From a checkpoint of a small transformer trained on Wikipedia: untied embeddings.
MLP neurons of a small language model. Each row is named by its layer, matrix (gate and up: input weights) and neuron, and shows model dimensions 80-271. Each number is 500 + 25 x the weight over its row's rms, rounded and kept within 0 to 999. Numbers have three digits each. A neuron's up and down rows have the sign that makes its largest values positive.
Before each neuron's rows, "fires on" lists the tokens most often at its 100 highest values on Wikipedia text that the model never trained on.

fires on: "-", "of ", "later", ", ", "further ", "to "
L3.gate182:470487484527522507471551490502516501472501490531468481501494474462473506478517495496513528506501465525537524503533475518527524512531538485505462539525543557496464507510489493525540515478524515547517541529497505506453528486517483512503554546531484538547545515499469501532503554519525514484462467529521513448477491493507448531531491502475515485538496486494516492469470470493466493489493482524495476451522497480455510482532535524487509507459498467495516520505503521535581520461472488461531497478496467491454489542489467475488529502520467474478509486495506508483493462489520494514
L3.up182:527491565516532496554550510462490522515493522541509513509456499506507476524489489525512470522481518468520471500485437472524499497517471500497462506523532508521500541471531498523499507436501478510532528464485448497489479495491488509467496529481481487504521499506530538524508466461487488489466491498483499516490484507498499534521439474511516485522518507454534550512535533548528468485474475542502524481509519508499492515493493469533449486451533485445537509459456517531495567529474533507536517516510446485520503511511523551485486539509494510489510457473466484519464536518541476473

fires on: "'"
L4.gate174:513493500532537536499501478489508513512525483493537524462505548492500469495480488478473431475467465490493515499525507528509532529464537543517512503518496527530510550471465519497482469522533491515516496513491503521495515490512524534508484523517530511508528487496479504484520476468524486462479520493495536505518488468530478502500457474493540554567510527492490470521491528506457517489519459502458511504547541467460506491527456519522454539508532473520508539477495488509522531496458505524492509482487500507492536480463477516511521500520487479496464515513507487533535493519472535492
L4.up174:505488514477478494476481495500528485502470506520507519464506461499488504526480531479498503462551499524488489491501511515495520506572524479463489491499507463452495460517523497519535497505503477454521505480465507510476497445458472487537514493487511497485492496509474509498506543533511487520484460502491489508517526473505508471516485567469520466491481489488496504519509527493474515518469486527496503483513536486537488512412505521480484480537471475434513519495489546497515513490492443465543527475482468516521457501495482499505517508528515523516473492506546528469478506504494500457

fires on: "of ", "to ", "ism", "into "
L2.gate483:537487517511476544527528478488497469489493509496489496475497506484503550486499497518486486477501459461478543500496467522488534507547496509473503504509519492475463510471484461491504522521508492534509531514483441486516516480513519501547496527507504510540479475526531531506529496508477530468484503520477448479494505489534479497465483521495489487470477505520489532530508475499515478465460493480511460521527512500512548513534506556538520496474477472500530493508512553484540505513471496507510486526525480425477433518485452466483492483542460527488503477536524487451489508513540475558
L2.up483:520538527512488504497499462519490499510511474506497520496498490491529519465534553532502496494548517528482515510529496510495525493477476533494491493501518475463490519465512502502534472487482462533500484503515438435510551501518445493492536507500446515476480495476526538468516563479451509486490505525502492487493538472562538533490462493477521515491473523483507467496475520492518447481451491502463489537513498494473552482551474506561527512491477454517491535506498560490523474513461495502463509477468493485495465494510538491501496482504521502505500471567486454504488491532516502513

fires on: "(", "of ", "and ", "for ", ", "
L8.gate111:494505516520480503482471466421459523501500500508481520491478521564504530478514527468484485494510470501513525480496556505485525551448511579519557494488524481490482486509510498476490501481491503519512465513510493513509473516483490544499491479542482518517492488490516505450511499515483473490515546513495531511483483472464483486492496499493482505525472527480495499506541496453498473522505518478484472539478535506502530550504441518542508478457530535526526507499495512485510551524494484486488505494465501477452485469533481456506466513467491495462503494475503497494501527518508495535
L8.up111:499492509532517530485538509459464530499507538498509547524457541475524518495528510513502498452511464456504497487495506514480482457474519510477450460464514490505524510482522515501495494476492515518500521469480443516505457529502466533499509503517521532500527512525502509476520546500520485513517509492507516515490453475500462488521497467488489517494516508458477511530499527457534501494482471521459509511497532466506501477522462507501530506480517509509491501506445498481513525478507467520522538501508502484470464486503498491480494563471489464471509472466514491490496506528523538509

fires on: ", ", "| "
L5.gate449:483484510487478556463499529461493476494510514494545507460498553531462496495519554519516500533460483502510508492500511498521463490509491576498482533477503497495534536508467511495514521503521518533451507555502504527521502488526494483436507501553506513507504461492486530547509459494484502456497488493464487459470474500518476518501514485471462459540496509486459499455527476494481485499486532479561502496455510479511468504503523532473529530487501482489485468494551508460570494444498507509495496453503481511459473512510486511513487526488538472518488447539499526493492499556488483571
L5.up449:497482458511541517487491531498486475514520483519497498507535510494526522494474526496559501509485493501510471513507492465560458503539476473511525482505482504482520511524535455481520530514504500518448496525542522510508484459496500538515531497524500510472480485471471543521513463483496511462482487535464478482518506480506538515488515487551476506479533472497477495475462444552473474490490500441510456492468515487474472492520485504481495481466470456529527475478513488440546467478487480487448503483501504494464475499492502494534490477511525511469482479512471512480464463559493495521

fires on: "of ", "==", "==="
L2.gate296:485565457483487536459518482501457511566492478525527514478477503546465521460483475533510517495502495473472523478536455494475488499488468520488472467458525513524474515490470499523509526498489511469513487489522487523522521520479490463497486501517489508460487492478496518490514526530485539460517504480475507524529462492492496513513472493496456484477454510440563496493488482489504446457491508511494484494495506492482506520489485505522464512485517529496527500509504542483490519514502501471479517477513500490493482502502525472488482535469545513483504520485480462530519483516514510489
L2.up296:515505537502491480467554486489463487510467457495515495512516491484476520469476519542466473491514512469510476515500495513495568494489504517480495506522525506558483509473522531526537488510494513503510532518516488517529480533487465459513509521491496528511517480521491505532436488510526440531514500506522499504491477487523489532496501509507510485498529516461543478492525518458536480450494511494486474526538538488463530529503466484502504521539509511501512498496541521519481509442532518509449462473485502481483481502482473442502529537472494490485504490550523415487474505500515511514

fires on: "in ", "• ", "(", "^{", "| "
L8.gate586:493515484531495525491495447495555484473503524572490477525491531454534542504516498477488536499452494490532494483478504477543477497541498508490482464534546490551473472514549520498462504557543509505529530474460489468503536466490460518507514464515471503503517491501477518428502564489514520504534529531541473484556466489479481508513533497521462492551488523506518501490487531487508526531466520479456499497520544502486493484489485467482497491515461516513539506522481504534454510524501518495488526502480470489472475481463500523509470519489509483484493488533463521520552470479533490498
L8.up586:528484527512511498437507500485516509508474479479524476487530505522532508548514501532473527506516488501492523496477516539490527507560488509485533505495517497507496481485530521501509490514504495479505530531510476522518475485507518545502504542465515503488496504473492549485527509468483532529461456506481437470530510483478545499417547474499474535477527473517492520496488532529535525514473533532452525490472521478514509507495497509533483513490463502534480476470495477531460463514529500521524508493505522509509515535514528494477482496486408518494500516535483564476493489463483516525

fires on: "D", "b", "d", "n", "an"
L8.gate767:493567501479512467486495502476496476497498471502502488497514482460539463493485501487502471483511471494522530519460481533507504471552505535498497519469487536466461495489498477550532520544574526520508460515495460501487518527505490500476497524485480510525512485437480517472453517518464514500503494527500483498498493476485487437448506512495476526475497517514472451516487475478511463478555474440524514493471464491472494539563506498552504526464511532474540559498507517523529492551524516496498471480482511520475471502485484511496495490468493475525470496492475508481497490502496483518
L8.up767:497508488508468466481464513567508487513508499470495544523522510506487447477467490497473502439457460477487514531515545518514487510528466490454520509548525507472509487479519499536503498541450464502478480524526485456505522490535510533495514560497464550491496546485514531489530492504513502510465469484519506489528505500514478469520490495513508504478535506468542481534480498480497527500481512508472523476492535502451487519496503504510475491495518512496491481471505492470500500509465501446516533469499547442478470531510503493471509469502461515543494496523485531501529519499468512507

fires on: "\n", "| ", "- "
L5.gate370:484460515520475510553506459506484492471496464489506509471501475533488534502526510503475485533535455469484476483521504506514481458489473472506508470525482519499503487538504528463504505470502508516528523495472513478505525554507507535478521494436477505493477482527458517480521509529511528520518518452518517458470453486496493503494487466485519514509500524526480493467514522494531501498462514550512533528497510490513497457471470466452535498490517478505493504470523514476472500548487533540498482457539474517457506480516509498538578540489506512502503476499478543514502537490467457488
L5.up370:461470486516525509460466470481488524531490501481489500509546490466526489523487501522525467503504514480504524473522506501522482435499497513443525524531477496518505515525466473473506500484505527489513478537479463491573488489506511468513472497482495517514473486452521548507527508492481525526540513525472536525498497495483552490496490495520424486478476506538508479482518537478474484486476513493491495538538514509517507482504508519506539516511497493481509500505444541490502495480477476500512474460517524483476519517455498503469507502470504525493503498503506518457487518552521504456

fires on: "of ", "up ", "unn", "-", "exp", "among "
L4.gate560:534516527514497517502492494455501504474520521514510537477487496514493553560512505495530506514476469499493496477484487467509479505532532506483490514508502514471478484485498499482441516546536523505514475533491495480497508490512510530457490485541482504510527520485518485526515514461471477512503506498462526500508509490470494473502522500516515534535480533506492530483551514498481491551495488497534499495518501485485440540519491529495530466464472514498509568465550472494545476490487464525519469532548472440456478519461498485531508486513471454518496494460469458503527506471506522482
L4.up560:471498533478479511517472477469528458501527527529503479486530518494499479522527496501467485460470484530477462509470509487485506541502522491490525513482460529526500440505510499510511503518505540546493528526506542495538551508503505518517469484501498501500492491420483519532495502506484493490503519456527539533505485520524475528525500454524472526490464436517439462555531492504476520496473505472469480462483452508497491518536526530519466497467496509525449538481520514508477496512520483504523504487523508494518440494515522486522515506500494462435512496560495471519512479513482490457

fires on: "| ", "(", ": "
L8.gate71:524492468486505460493525499510513506463527480509502499462529522539477480474470480504496549526535509484501509521526495502506547502501522471487456499513505479496483488491529515541531517479544517478544481485498530492494462518485490524482458487514490475509466436476518483502476496549488531473493486480537527452500511501480481500476540490521529478525435483491544518494456447484476477469550501526527539485507493474513467487517570482513544501485487512446511529496481494500463496489498485480489540468499490512517517491443501502451489496487482518463516508499493463468527476520501494473
L8.up71:476494524494539514517476491493491467468511519521455511557486495518511492484468515486530528470524511528503473492523482528528519501545531495493514472501507468464526504481533489542488507504500508470528491485496544515512487490522500524493539458502466475512525502481494521509481521481527470476500443537458452513514460507511497511529517499532481487529478490465498476470505494454517499517547525494490448456563521480489517548469522462508479492498483514533506518488525483515523527529509488518532502455506483530457515494481511524513499477510532484496480523479546541452504474465542516500

fires on: "\n\n", ", ", "\n", "'"
L8.gate279:444478493489473498479488504499504514485559517462533533468507491466538500446498514510474465525476521500526487516495511499497476495476473501515508474499509493508491506496498516523522519474484554487505484508535546506535496473505521474486497538469457516499506438483500526512475466521463514450489490515506503501516532496516462491466464487494477463484518494502460542470471510508515498510485470489533530454512480517535470530521491500484510476490503459470490503501504534457526452534457497526472508480515524505501506512515505497498501475498457516542484498482478525490536476558487500482
L8.up279:485472463517469533501511508508522497521511528514465527458464500496506494472542526478462474506513547502544490514505476488488504478481496468515478469518491521531494496485504511536492506478507498465504456504521565531533533468529503504491471538482495487506489465518486534538432455521509461467492481520479531485526474523480510520459530477502480488527484496492474488486465473537499490507503497470544542494506454507544485538547480492507521497463483482474499503495516485451526483508477488537472497513515529497501463540516510486510477495473496459524499491495480510505492467514465527495

fires on: "(", "and ", ", ", "or ", "–"
L9.gate785:479518491546547544487477466523476501477516445517497517469479536553477483476470545491463493522467553513492474506485532501468493490507507481517529493534521504532489476510522482531513472482498480537509473518508490469511496496507478528475463522488493513519488503489463507502493560502479506487469480558486507509517520528523500494496525499534512509546479431516524553528501523544474491480512502525543517503489524501466485491487499508515500493535544466466554502472496505483496521528527512545529509505497526506465492539476510481540511505498552488478482480485490483451527526462495426527
L9.up785:546472497485542499520525471506488507486505490473492509534498500520491478525499512470476528509509548495487518530535482481536495492531491480503487510490517461490463554501510512522495507476530465514489494521509493537457501476537474501455514450457497512536488504501515464495519499529487479506488461488474503462473491493477485517527495520482504525511535471506495491479547513504489478487539462507513567462470500517522480511522477480470475470531511493526459518464471460475470458533518491491494509522481504519505482487489492518484513517457493483502475503526407526504495509531498489501

fires on: "| ", "−", "); ", "===", "signed "
L9.gate219:517465470492502518471483526497480506480501456511480522465480502511489493539469525484510510504479488487520482475500513498467457475497479516478509523494516492469481551476511482488506458516524499463503480552485547493518493486506500506503473494526474520490462467483501535502504495480480477488536499541543530521502517482509512522546506526513525456499492475511510517504483449520520507461535472505519523488511487540498508497494498527494506525530436525542482496510481452489493483487476514515489520512456471530515482536525497523492483478487509514481570471503523546506521519521498521462
L9.up219:473504504500503524529493491490520559477487480516452500462485466549486483570537500471504480506494511539467517511525486501527473505473536530536486499520518471494501511562528522538484499511480492509497549472522511537455457504485476520524486492536536471452515479492539495510493508525480499539531494502486472495503488496515547509520481512492481481489490474501500521511484513518491491466503464501530524532546509506503483521481512535476551508475499515506516526492507524543562511519448519493461548479461472493529529503478529505476468511493473516488522474521467472494536505520481443503

fires on: "9", "9 ", "11 ", "10 ", "202", "October "
L5.gate553:536445471509501529511534483547505522517547489530454468513480485539503491510494488463494509533478517446501555487522489486495553501588490471476467485545479520473477493568479487487491513481483500441517497522556529506488484463525478512512491489521501461458514512501470497497477535501501489443519465502498461495496442509509521523520512495533494486459472501512473477494539510483491507457512498502498490544492516506500528503504524503512478509552501486485497561477508528493561470480478492512517455479512496482442499502482474506473507516521475464529493531508526469500552497529529477505
L5.up553:553475514495437492502536494472502506460516493528511521524464524478485477479495437525495529543513487512496528512473519491444509489537463509491471535470502514525564487528476478514519518485508504493501440464479458519541510485510506495567494491497516509480502533568488480491503461498528478479502456534525483514499537497491494518500454485485516527536492458478483540505519488499509515500536507518522503452533543488500444479437478497511464436476439482501521468487537509517530484454511501481510516514493502444463466453459480501459504461500508534481520523473474499502521497472515506490

fires on: "of ", "or "
L2.gate999:459499495527537529517486495532480518486503552502519504494540486503518505495468495519477525509496508527481480492552493466468479504505499508532506486537467506506482513431503465501472468528526501501492479488498522544519486487474490486467505538512505476526513521494526525515493517464468483521486467488534491551512471526493477501509493537472521507512513530486518500510534492482545491502520489502462478536475504527494504490527448526516489451439481506520518518461495461520552505480509480521504507544503486512471510533459479509482510542516470524491508530527433552498529530502494518478
L2.up999:450514518513526488509485519505520502516470560517502507468542536485504504508496503456510506459480515505466474506512499465512461486498545543523495462499475550447513485479518487506477490503518495506442479480500541526488508529487515503502476552513536515514474498466486505542545494482489504531487518518480513516538474545471525501525522488508506548520516482502509526513507501465508511508485509489504496515445507494477489531535424492479541483480497491533529488474454493542539484499490417506548511460512486495476485541526510545515529535507437487495519514499448513523519551518507474473

fires on: "-", ")", "| ", "–"
L5.gate932:471508522530474528502489506481490479474502471507503521498491462508471492548508511487501482552529490501478501493462545493484478537481523525468527476507513526525488544485518529486474517508502530559486475536474524482515499504475519484529471471492506482508497498501519491487492499467497515489453492493488468507497509499514478584479507502520515467537492487469489468476511510521543474504534487508487477479479529526492527513524492520508492489478461484531486567493531516485505503480523552521527505514501512493500501441462527471483515508470522502485582489501546481502505489527527515523
L5.up932:529442520523497489476459534468510504483452490540473517506474502526477471546515507452479503476488496513489458516456514534466522520501485496511508530531492504523472478520488507493492513521471488510492517482471486525546492510522484485506475524520518490521463525509516500515501505494512518462492511479521475479471520504499523522511462485510528530500502468525473485511540482506542506536492505489472482493519519459483526522521495501519430538455524483527508553493517481488480503496509524509482498510535508469505520510485522443494493465464481512474566447523518535498540507510535501525

fires on: "and ", "as ", ", ", "or "
L8.gate704:520513503527510543502548475519463502533492498508495491492523477519519488545482480513523502504503475541498423482544514536506486467514488541457463523503498530540481503514495491468522450495506489493489494491478524519498511498473502511507539486516472500515498463477501524495461494490538532515514520464486501520488520477508449485471520560500510548500535465507530497503459537496525507538486506522480470504515527460511531541504463505542475475563495515534525501528474537489484517495474538479524488454511502546486475527464487495455522490505471475502522502509531518491541476488512455535
L8.up704:527484514507493474480560496502484503548499501517498458465513493507508489593506518494507534480481506534449490532539509509522502505484513521519483569490519523495513442501509504454532482455518474472496450520528537488475502457527528476498511508491500501506502502511517535467460514527517484509502482466454522534472502501521477494521545552492500514523500461511546478488521554528502470496463518466479511520474495548506514555500469506511506478536483482527504485531532487488496510498512551487495478458520516544494472539472500486434504523537496446483510479503543502486505506488495477508

fires on: "8", "9", "who ", "9 ", "what ", "which "
L2.gate864:515514498482504504508509506557492499466490474536487511497519505472500493516494497483515450501488544508540483471486525539528477507523514534457463492519496485487502556489514477472506504486505504529602466469521527494513516542500540509523491523567484464493539485481487446506479444507484498493558528516513517545486549481508479529483458523501511468533455491455457505476463485478498521464507494478500498488515508498526505479520511513476494474554518462508557549497489534500512513491498498463491520479498552497522521470514471474473468472549486476469549478519507478486491457498527482528
L2.up864:517497513490534528553490504534449521486520507528504526529491486459478560521473435530486450516523496483482489496481509504475479491527512518506449497464535512491562502485513480510562523479504485528509492457513478480507542507503479520533508487519501488505542496494536494535513497497516472502549515499490476519522530490504451537506485514479522519525477526439437486516537476500512520506496482494497503429498439470500492471486520524482496494493487466461543497474521525474521457480527510475476513473521542417490510521489477497462493456504494474485520434535540491500529483517530503523

fires on: "he ", ". ", "but ", "then ", "also "
L4.gate96:516500436524462548506502479473550485508509508532506513481529520472473512484486488525469471499492520499492513510474494479514497485538473490475523495514492517513499481479459544495491481472528515480500514454489493484541513503464441562538484492479542488543461512512506487500508525498470530521528490456514516514534522467512451524536513513497472522479461474546528453512456487473509531503519486497509492499494491511492472524475501512440458507485495512500515524496481454479506496504527520506527470519502509510503483509529526499501423527520517488520468495515488514509512474472486505468
L4.up96:547471505559561466506504536485489481481515503531529451527470461455477452494538494568466465571488484547476494505482479494537517487489543536513497462487494481489514512473490489500460510458504474515475523453530497508502472556517487537475485495468515499520458499469543508523514478474488524511486538481506562495499456505527478561464495516492550501570467502547499516502469486521521538510504479486506474515493471481510442483515511484509492497509537508483480487483503502489471467554481517494517513469500473528443508468474484527495465513519514539493511521507491514504456472532525485485

fires on: ", ", "(", "\n\n", "and ", "), "
L8.gate829:499501518519501492512525516541500503502515493545509498466529496496549507531489522510470536451520471483462516493485511515491460480507520524513520515498532481518490479542523500562495478497514518503495509528557518523492521505481495516498508432507526480474515477470477490469464508497504561479551491538529514518492501466538469485526546506502543503517473540519518507524457524490493516477480547514496515462518504497484516476519518563546543534540508488520463482496498523516531518506515538488455464494493532487509510532467492488437487499494525492468524504506552527497498441501504489520
L8.up829:507464468560515482468503486516491464515523493540485463475529517484500487528482541521488541501471529542495510484499501515539494510467489479519507497489522520528473488511491511502514524495499496517457505531533525482484513485490500493479513468512532468497494512501481465521494553546515505482464497478489504517498469432516525481504544513441520507514498506526486501519478502459486477464477497499486491466502520483450517488508534562520522467516487492504472479519539489531524515523473502471555489500472443551468530521495477492481562491460539463495534477490536500509541526485513512494

fires on: "-", "th ", ":", "–", "early ", "("
L8.gate44:517477531528470507521465513496514539514497479520493528503503511512509457491471483500531473480475499496503450481517523496501501494538510483483491470551476487513504494475532486500508467463501495506469483528483511530515519513525517530485498450521487491510497508461493480499490520459512497520481543483504489517503552465511482538499502499500578460511512479483465507444539471483523515460512491522484488459526472479485503526482523512526495539539523509528545498507486523529480477526514510505512537523489506498476474489542494476515517520508504483493523474530525509552477506481520440543
L8.up44:517463504517480485545467511515495501494514487487437481506506539534507505509515522500560517532476539513482491530513480509515471492543544485530500470507497496514515489481495464481547498468538507493496501519504474485487521499488486488499520505490505503485511509474545444489468538477519499531484505488502510529504504502477492507412478551483536500476493465452495521518520493502489477471489505498523537452518461496498488524540464471502463548548523493518523495518502452534462469489510518507483510515480478510519456501553493505473508512531505498490473472555511511536487498519523475504

fires on: "'", "."
L5.gate711:509507499483500506472509473483429502517479480489523538489448507566464500511463524447485478506504487492515453526522501532504470527505484511500484493505515517490470540470474516507493542470515494514457481485527559513463493449494531536518477518482475521509493478455460512531513511492535510491527516491526502515518488487521514509482471503506554499512532493506497498511487471548503523455474480534474515523502515467506431480491473467502534503494464472476454503502499514481502532541478523515466523547512533497465520511507510495515486529472492486512500516530491516490529507508502508486
L5.up711:525546487471489456509449456510525504518494527560518476473503510518521527493530506493493519505468521477538508491505519543486544471511538506505491527526500517517496468469463515506529521489473514490447505485506447521450478495471455488513503471526498511536498493484455506503497512455512521517470527493454480444458541524518482464484507528507498449466451535544464520513488472486487526501474527478483476492486509472484519449486525523492482473496463517493532474496513494515479519506533459495467516464481491502484494467517542543498508502500508446489494512481503519480522485537482553498

fires on: "of ", ": "
L2.gate682:467499504512493506484485507493505481529557484490500509490432478519518517490471506527518498467464533475477532542475508497496480534500466481527481518502481555504475533532543510541511494475488497543515514491519529517505500509487499535480532499515542514482504514463520500494523483537502524485483509499518505514458498484476476513532472497517468489511505520462516496503453506518510492533464439480492495509469570545488533500529467522515517511456520544500508531479505518462479513505514527473506496458472491488507518468487478479506506530500487546518514493493483483522479511517502505481
L2.up682:482532552505492478502529493544469508514517466523495530505439479528473491468486521522476521476502520469477542518506485488490474477513480515506488479493552508498489488476520503472471535478489484484516520513511535503500482508496473495523501482458526481503526489492517505458514462480519511561516534484518462496456490479471503496528504496541520501529494483503533525485459508475543496506496488485508491519511533560491510501489538463498518541481541538504533535470564549544460544493507491502490489527493467475488487493508497507504451500472475536506541490497482475512466468523492501527

fires on: "–", "in ", "| ", "since ", "of "
L9.gate756:534543496525480473498501489511471513500503510468536503479521505474501503527458531481490478462494536514464512494478441477505528500468476584475521526506516501508506498490529528510531477502554518514502474458518509538500505487506494468524516469451542541511503502521467518535465499444493556492505512477507484475491525490517467514506520521540497505483504552504478506517489549498475481449539529492470527515456457492487508496490508468493466495492529464502541488497507524502508517499506494524490529469506520466464485490473474484524550512514540452523531550467521489501557490525521499448
L9.up756:488525474488516458498505488487486448431482484516508459474504457540523488528529495475535496533527473467469500506486461497459495471519526522517445523513495500503483491519491482514507543485518520462514444470505470495513466524502460491491497525510500495533481509459464473493481481463462465561481481508468537492475481515488458524451489536537458512525495485495520532495509493511532502507481501520466481516506492474492513529516507514493495477515514526505492489471513471492473499470485461504471483493489513533491468498469460485539524500492521500461484477475535510526469508516501485487

fires on: "\n\n", "| ", "is ", "- ", "was ", ": "
L8.gate117:483502539484478516520472482512500497548502493507509483467505469509490506488479499508457517508490423467523499475509476484502452495507458526519495489547511552517488516511464501504497495461528500485540476539515504511534511499514551491444524485511471470503473450488502528536537520507483476468514505492487495517507457474480513508498498516489503482503485496530472496490492516471531487491513521505496503487514487512511497519475497478493481481465515483510506497514528518524516475512468508496470518523502535562486532504481503470491534437502500495467492512541433506449531514536509476473
L8.up117:499510536488520481496452489546517462429531474499509505488544474502517513437491471466533472504487534528492529488486508482527484555465469528484541531495506519540484497466485513475481527453486484506456500511513475462523491527516498531479474486499487485492500484505477503534511522516438491546502499548470465481486505460466516550490487462504502505503568488535498454549494540486501487507496530483487544472477530492507483515471554528538545517517523479499500498499500485508519469498497497508444469505519500501489489469548509515503533507527520496461522460494472451546506504521528508523

fires on: "was ", "is ", ": ", "being ", "after ", "were "
L5.gate632:514523480541484492548453505452465481485479511495537467501457483523506508521476492478497476501480474516488477449498456511471480521494496479455513543504483509510503519448478524530435493463498532496462478492440560492523470495495507522450506483485445512568482444491489491516499522473522467464507503480476526494499523510532514521538525523485467502505503493513515481463500509499538466512498461497518544500523522457494507455538472524512477504488517496559517484492474472531552494500457466448499504544509522501504487501527500460491485511536512499475505519482509515511552490450523501509
L5.up632:467493494517512503482467503504517517487527519549498464496535479471460566466475516460492463456520519513508509506484458488486532485479517511499501524481512497517478536541501576532484504464472469531456507467506515478523500532525523496502501504477504515502521516488510528517500504495477511485400474495483491523460559541465509524449467516537542522479502500530502519524536530490483459506511436511502494454529471444498515511534454478528501525473501511550536524498485520497527493541486484490470539548539499503530499492491465441474487447544522508508479479481469479497529472525494487529

fires on: "| ", ": ", "W ", "r", "of ", "re"
L8.gate485:461493508521463517512515485521492518526503522497480497505483494499509522493467493493501511485508505524513549499548451498511489548482480528514476504507507491561480509503518497532522512500498520490451514492483497462524507518502513504476502528451513485489505481502500531515551471466473535481490556483514536487541460488488458528526510517510476461503514500458501560494528537528512504503522521516504525482492518467539459560489507504489480544459525528494477512464533530555500485537470508477504479506496494551499472539463489506508501522519506503548509488480466504494527581526456510498
L8.up485:542500521507489501492489493496487497504526496519495505526504468527503479510486509484500496527516474536485497467489496495457509472496516521529480492492472441489526486527518525477493551516553530523543492494520553487524469521481505550527498490463529499493558469530492526541540502489502515515515565533520532482491507502512496485534520478522488503493504538498518484503497534473524458499523523460487500500521547499493477553479522524460526500487515522473483484497454509519489546457542546512546470507484443556512495511527458507517505545483539562493471528556495454467496541519498510513

fires on: "s", "(", "Thomas "
L8.gate495:489487485477482471533491521551518465515522506514495512479485497546513507530488521515504501476547483433473465521542496510490500506499489498527493496522529507575497498531523498530486497471501507534537539526490569472521529486527493487543490491511547453512536527502502520500566471475488504476508521521480483538476520498534462531527499490517513546524519488474502485527451512497436489491482497481501522497497527524520562497504513460520464520511521494487478575521467486463519513509539489493540516507541455538499499516484471468541484537529479477534499468510512514524505492521451505511
L8.up495:555516535515531474494488500492460458515483521477499513478518466460505509491528515470544509517517517490509523460444466499504489506510485500575478519487478474490457534475475491537511510498457510464461486507528497494502486502487483490488533535476507519542512503461482510513529488497475513523497498462508509489498491457505467501527488477485493505494489560534492493483477467510558564507524503498498520488509469479480453465472508502531492476537460505559478477466499510520508499487521500518519471493491473530492503426493518514486510477494499430490544504524527502509544532481495497503

fires on: "–", "|", "(", "em"
L8.gate731:510519563479527503514501476501494491533473509571484556513479498507491514535510508438508544578490513531482494480488517472522476441523525497473506520490547485534506493472482519543483477517530494512517506491506493501524498525500519521475518444452509492486470482504535489503513481464498496520526531511510493443538502481537476474505475508489500502466486476486512502505483491457498492507490482544497487494488486508519494535447473467518491514485476509519479483524517509521470456519524532501487493479471507488494555449557468526550493478540526500507492518496534550505503480446526482504
L8.up731:501504477511507510487505487522534502509475520508457487517468569491494522487504516466539535453498481520500471499518523497531489493493505488515526496421497487526487526490503492475501511510491500502463480514508544495497519495487463518500469507495519524476507465465512480504494474476490540481487481500500496492502543523461542459506491534470516521448479490486504565468490526429482491484556499499531472553543523499502491489492458486498494505515491487515544508517525532538507486524495530479495553527506539537504491483491511480492512509492510481475510503507503511492439519483551461497

fires on: "| ", "o", "−", "/", "(", "de "
L8.gate889:479554526513495496553507501510478485468461514481495545510539506543501491534485459483498536521481509477523487473514492460476462524547484480473489433508480537488508519506521465512505482537557484504526494475490468491506468447488508468493472515460499484529502487515499486482487509479517462472500564550516475487519494475520510468538535531466472480534479477488491505477488477511493479482511519443503467510499493504490476515494499499505493499478493531505486495495506475527473470466439480500500528516518511470494459502500492487478511472490477525499501488510458488516531502492517506474
L8.up889:469529515556497478479489535462500445480505459505478522540505481507481487520503469550537517460484479521526486497502516543518494505547520503487489506510492509491501510488522495518531484501502515541467499536539464528520491511479491492514515491540499494466511524537502514508480551516436493501528464489492461498521462524515525522527537501493530493486515483535487495477513494500491483518528506480516531511567523493500503518446496502418511471502496532565503460507491491491510453499525560483511539451500474505517484514421514493527530524499475483473515528539506533498555541466474480511

fires on: "as ", "-", "| ", "\n\n", "en", "–"
L8.gate253:514519532577470539468481451519475463425483491490488480476490506493483495515475472555452483476476508525500499511484520481493460532519502541491452525502537524482504469503467515489480511542529504520545481512506534513508480473487529541502546465492516483503494517454494520517518491486504485505458475535503492519456486506526521537474567517495465543481452528514528504510487485462466555448509477473506476508433515487452549466461466486506474505491513505498479509495533453505539468487456495522489511523503510472475503497462503512513515522528505461508455515510492501513482478539529450486
L8.up253:558493492474517471490503468504520489445499470532549491506519494475524486536552539537491509462525507471543452472491540486540487468534487482487474462469429499503480498501503543498470485496503473496509479477480541531498444483468497495519493496517515511527477512503470465502476452523541464483516501483446503518513482500503500510464510509472445483461455544492512507491476533522522502505469512549508436460513492546456449497471500511524496454550477524446474479471515493506487489496477476482540480483507511516498506457507523485525526507495456508530485512519525476491541451489527476505